Weights of a small GPT-style language model, trained from scratch on English Wikipedia: 46.6M parameters, 578M tokens.
MLP neurons of a small language model. Each row is named by its layer, matrix (down: output weights) and neuron, and shows model dimensions 112-207. Each number is 128 + 24 x the weight over its row's rms, rounded and kept within 0 to 255. Numbers have three digits each.
After each neuron's rows, "fires before" lists the tokens most often just after its 100 highest values on Wikipedia text that the model never trained on.

L5.down252:136137134106111113103101124115149129148175082121097153142127156108174125091048110131119116147169081148158106157140099106131163102100122190156129154153161118144109090116142112186118117112112123102118177135121192155121141115126116093097144117100149144078103132141071124143170137162102130134
fires before: " |", " | ", "| ", "\n", "|---|---|---|---|---|---|---|---|---|"

L2.down837:143064137071182146108120075161124135153129104160097139130092094151108135155157155144158144109095085143144137116106132138148094144186131133150143143161113121137142146106131144144127070146095160127100152151109082137138126139099100178158173150125129118117109125133089107134113097109119146106
fires before: "\n", "|"

L2.down579:095132100107127174084118126139107146141178153108097109143106146176118098131142139091138152128164106149151165144111135117131124136139086077135166150172070156117127153109087144105097132110103126156117143165105098123114086150141108167163089127133139124173103083119156125110134106134127150125
fires before: "\n", "|---|---|---|---|---|", "|---|---|---|---|", "| "

L7.down136:117136144156126132114066100125145127135126141138160154132141186121125120150161112145141123105102156138137117120166119156108129125190071143125115129136156127148151182097072135143130150092081140143089132138098164105108108111152126105120161106167148137192106111099139100135165105126099129098
fires before: "20", "21", "25", "18", "26"

L5.down1085:147100145106088130161176174134174162107166089134152116144105145126132135103131127142108144098108105125140159123142115120152097155143150135105099155081095132137149157134115145128112081119142099129153109130138099142125107145102152096111082131112122111129093140140096144159151118164121147171
fires before: "==", " | ", "s=="

L7.down317:110121124114110121133174121102077118108118111149131134123120092113128145134116123127105126129118118135108120114138076128163094101199149170120087124099143122095129120154113152144081202126105165136114143122122126136105180096170087085171114108117095163129138097137146151101140128124138129140
fires before: "9", "11", "6", "8", "10", "13"

L5.down1221:190122134143116125103125115077109151117131115116111126126133160162138167116149161110118098173119140143137133155120131113106145117155135112088146121114124118154154132133104124117156124136170163122127125110107140125082146184152124130165087133102107139124090087099150095124126148105105156131
fires before: " | ", "; ", ", ", ","

L5.down285:133142124128108112126104153126101172140098113103146117155138129118089125122134136126132122143129116127144151117143143122124106172096093107114163119139149119089088115147133119149168131115118132094103146120129153077127130130150142086096116110139082099098100166145131093114159071078112122163
fires before: ", ", " | @", " –"

L7.down704:112128081081115106108100127101111126112144105099131158091108145126109081159119139107138135133112105115118150138126155137097117132142127112139164130095073161103137081130151132162137121107136128140160160154106164126170098135153107159164108123105112139143124130080177144087188122151153145114
fires before: "1", "2", "18"

L2.down334:136116117095060125150102157150122092139181165063082167151126125129151145085143138167083150094100161102112101091152072095154113107126153181147135191172126112103137122106119103136134092158131159146128093107078106132098128102131145149128147132139147155112156145160113132128118102158136094122
fires before: " | ", "\n", ","

L7.down1413:120156162124130106111113115122128128151094129116150132136142092164140126120127147125115076120085148171141168146117078081144123133125148141096137103139103161211140116099118116135132114120187186102087148138130141137114130114151149113160094149101119127106141181118154129065170118139083130131
fires before: ", ", " | @", " |"

L5.down1277:158124166128163113117147153098118137143152134123129131157135139129137119088166142166136118123146142155128146111131168103167174161111120121090127116156166163115117120107136121140117127125139138133137135128157123141154087133112170127149101136131138156132135115095133093113156149133148155162
fires before: ") | ", "-", ", ", ") | −"

L7.down1388:130135156150097140109122122153164154153127113139115110104120166144161108127141119167076131145148090139159138145148135121199070116164133139083142143092119096178113162096146137097138116098124105154155115082123151122120139084096121144125147151109086107125115136129136113072069154137107135160
fires before: "==", " ==", " and", " =", " ==="

L2.down575:126127093134120118111112078136145147131119115133111151109157123116080129102143097191113149177166127126156153103114117093179110108116149107158161106116077111158147077110087127162154112149127166152098146162121109157137136134125126167155138140144107143143122141102102121136145118119162122152
fires before: "\n", "\n\n"

L7.down330:113150109117094124108130114128133101111085147109116118143124147123142118136121120120095129084147145138118154131125156158087104112115154089159103137140097111096125118106154112185124154122163115177136128161141119103130120137177147156150135114137133155136074141127156134128104115160152124125
fires before: ".", " cm"

L5.down1408:128120112117178131131094134119139120181120102119134104139114113131142142146164093101123174130144176168117116130102112126120106164128113182160058130168134123123138091126116197090093124116141143122160150093133151113143106145102141111140119145164103111106107129143109110172168139112136132149
fires before: " | ", "; ", "0", " males.", "%", "% from "

L5.down798:120154148121107097178139122103157121104140147147124128104099138171155171115138112157112105087106116143144108173134084096142077148143141145124117150094118146194111135138130154126128073096122117150127104133119131072119149122118138129148121126107136112146120138165133144107144147184126113103
fires before: "===", " ===", "==", " =="

L7.down1131:134084147116126140145144142149181181115145127103129113179099102164139138150158135179101151050106154130116141172120125117136153120076110129130108111114123098104148130113092140127159113192120102155159185127151187127115156110098104132093135115083123094153099135114154148160133104167109132099
fires before: "\n", "\n\n"

L7.down1119:126121137129095140148150188088123142156099115141122152157173142125130171105106153173109144127105124159133103131140151072138107156115139126138128143144164099131094103134122116109152162101115110100131114088134133118160120136095137138133130110096139155150141119130088129134120109143113123174
fires before: ".", ","

L5.down1403:172102109121148095177150114151170117162162118141104131115100109082151126122166123170146126183088152064104148141106086133083117106100125133112130146162090181119112119152155136117134152163152107131107158130147116171091139088157109119163154146110140070147139170106131143151145114169172119139
fires before: "\n", "\n\n"

L7.down1210:136150119145122129108136096141139134156145168085122123121133178159130133153063130121142133176139145115062105124186110133102106110138126123156101109145108141134111089097122149132147118120170085118129109107122129139130138115160169148097094111143137120121155158143110084151130112137101181121
fires before: "1", "2"

L5.down570:128105121142094141149089121105109189084121132103149154079119163142123115121169114088151109124108153106164171148136149135144131113131124108103101105065144116098124144151146136138154158143132151132118122119088163078153095137135158131140132119108115128097136113135098149129135097132133154151
fires before: ", ", "2"

L7.down1003:093146172163123115137154118092103125136112121080160135126144102134118170096144110110101091096123150128099130179101149139077122152110144169122090140125157110169157138103101129106111098122134092116113105158124126124118104126141111115129130130156135102131147132130086118141123149161123128094
fires before: "17", "16", "20", "21", "18", "15"

L2.down1381:136137130143142111104127104177138131148077140199133133145173148109141156138148156125112109110130117155102137172148159153084116148113101152142131120138116098121074134154097121147172126128107102101136141073141132116159111140129116102149127085147139143145122111132113111123128178148155115116
fires before: " | ", " |", "0"

L2.down900:141113118126102111074168115099171100120104131147118130149136111113102124106117135169168166111110127138103117103112112141136158110110096146129129148167172123131116130127114147147119090127154097155161131143118131179133160135124177086148130163153121115179119124164097120121137128125129157147
fires before: "\n"

L5.down874:073133108130142125125146147130102102103174126174134154143117124099138142156127141154130086075140116113130148130175098131119115131133128114135107131144158150116117102144148162129142145117185146157134129125059103105133073155128085143118139149121101107131147170125106107157124132126131140114
fires before: "\n", "\n\n", "==", " vocals"

L2.down477:152145133145157081148137165145140138135138137089100152095094185176153100142149099109101154147098126128126177084137078087102118114122164135120117076161129126131156141130127164184104105139136138117103167136125131110154094157143138172146125153102127112112137133148166087160153105153153143121
fires before: "1", "2"

L5.down87:123108100117119141111129144144125090154118132101144086135133140162153141154124113113126073116127099108092167166137164144118166164120142088160137097089150116143137167117140121138160135145150094117117088165100110082119093137162128144118153128098138101127127131156126107183124142122177106094
fires before: "1", "2", ", ", " May "

L2.down503:123139095130159150142160108188107132098111111116129118162138146127123152085164104100100114137141121112118134123163136135112136136142116073140148136118075157130116136128109141161145103135108150164116136160146138106146146121185165104115094169165157122188124137113126100192123141093081132157
fires before: "1", "2"

L2.down88:169069091108158117117097089157076115165098164146128137111105118131131135142117102111107131075133103112115172100135126158117109149117107171167098150142111116114117146106083135161126118135128121150127126103091169149108127112136110173108073099124141110146143127124076116136176140105155134127
fires before: "\n\n"

L7.down281:121108114146103106154159145109156118104119110175095125098083132190153147141161142186121144128155131135130140107134124149136158124137146139119161118113116102154099123131125127114124106160141114143145136120104184105140093173116144124141153146070164129129102141169150103100146135133111154140
fires before: "\"", "\".", "\" (", "\","

L7.down654:151100149166180098106115144127169151106153112140125101172139095172135150109110113180111144120110126153108101149150125124116123138105130102192133140111167124149167117103108103146125131108099114118162178147131168102167139095107110148103122129142110112139137107145122114108121125133135155127
fires before: "; ", ";", "\n", ": "

L7.down469:133118121142145163097121120113105129102102155137136108112157136146170137124108069129119101150124149132151147135106158081181158145118140109098151098133175131106134140109121133136142167169127102147140143094135102174113151138147113157162147144101141132116145117087130110148125115131140198161
fires before: "6", "1", "8", "5", "0", "4"

L2.down1286:159107166118090137133154126176110144123107123159111082178106133155133132117143121129166100140100166109171133131047112116149141153103129120105122120142128142103160150161106127093108150140121172117092119103145129146145112167120116168139129130100118132157131121144164143125127108118086148133
fires before: ".", ",", "% |", " | ", ") |", " |"

L5.down855:146153136111097103186102130154117123115114133144106157100103105099103142133109127157088145157156108144125103150154130144132142135144122126128137190111130166152065138129123110072147105072105114153089124161136120093137126104141130171132127048140097130150127135149139127146114127142147145122
fires before: ".", ",", " | "

L2.down1287:098151147119140114117123104110101110090132124113159156113076157149139099165091094153104141090159137150119120093144110118154146125123128096059111089131128116110121120097178120148129118125141121127145111175150137099132102137136094097166169134105102108109127127136131104122139109122148095090
fires before: " | ", "\n", " ", " |"

L2.down440:145148112165111107129136141121188139091155146118131116163109082115140142133145156144147079134154138117105142125141109131152131143116103082112149144101112130136144178098124144123116121136119118131148117097128113149118121132152120126174081106117119153170109100123167140090157099103148139133
fires before: "2", "1", "15"

L7.down208:114146137133111151131136126125123161137137111109167113115136148131119173123131177098133116159141122110143116084114137121146094115090103119115114146092122074143117102145071166165112121125144110148170120162130084085143099139101124139083124117139116073101134142119102152101130175101113138120
fires before: "0", "2", "1"

L7.down228:173151148090195066126145136092098124122124170144164107112147139160121091144125143130173119157112115130152113123079109116132102133126110117106100122104130141103130117126132119141130123096117136090134150104114106163144131109112084150112104117117108082182140151107106113147114154152090095133
fires before: "1"

L7.down576:149150117126164052107121060064119107127130158109169092129110147189113134151154132118155128123132098136129128148143100138115153122114133171145084136088109136162122108149116124096135135150101129087149164103154147086137143133120129123120143091107149154134083110104128135150091132170157086172
fires before: "8", "9", "7", "10", "11"

L5.down238:082128120115113085148128140122117147091153113133165161104141129150107126161134164087123100107140107153123131123116147124068125082107155126099070176139121115117144176147176141147133167168140106122126110115153148136156111170123101124136162128143097131131112137158108110128150113120147112096
fires before: " | ", ".", "1", "9", "5"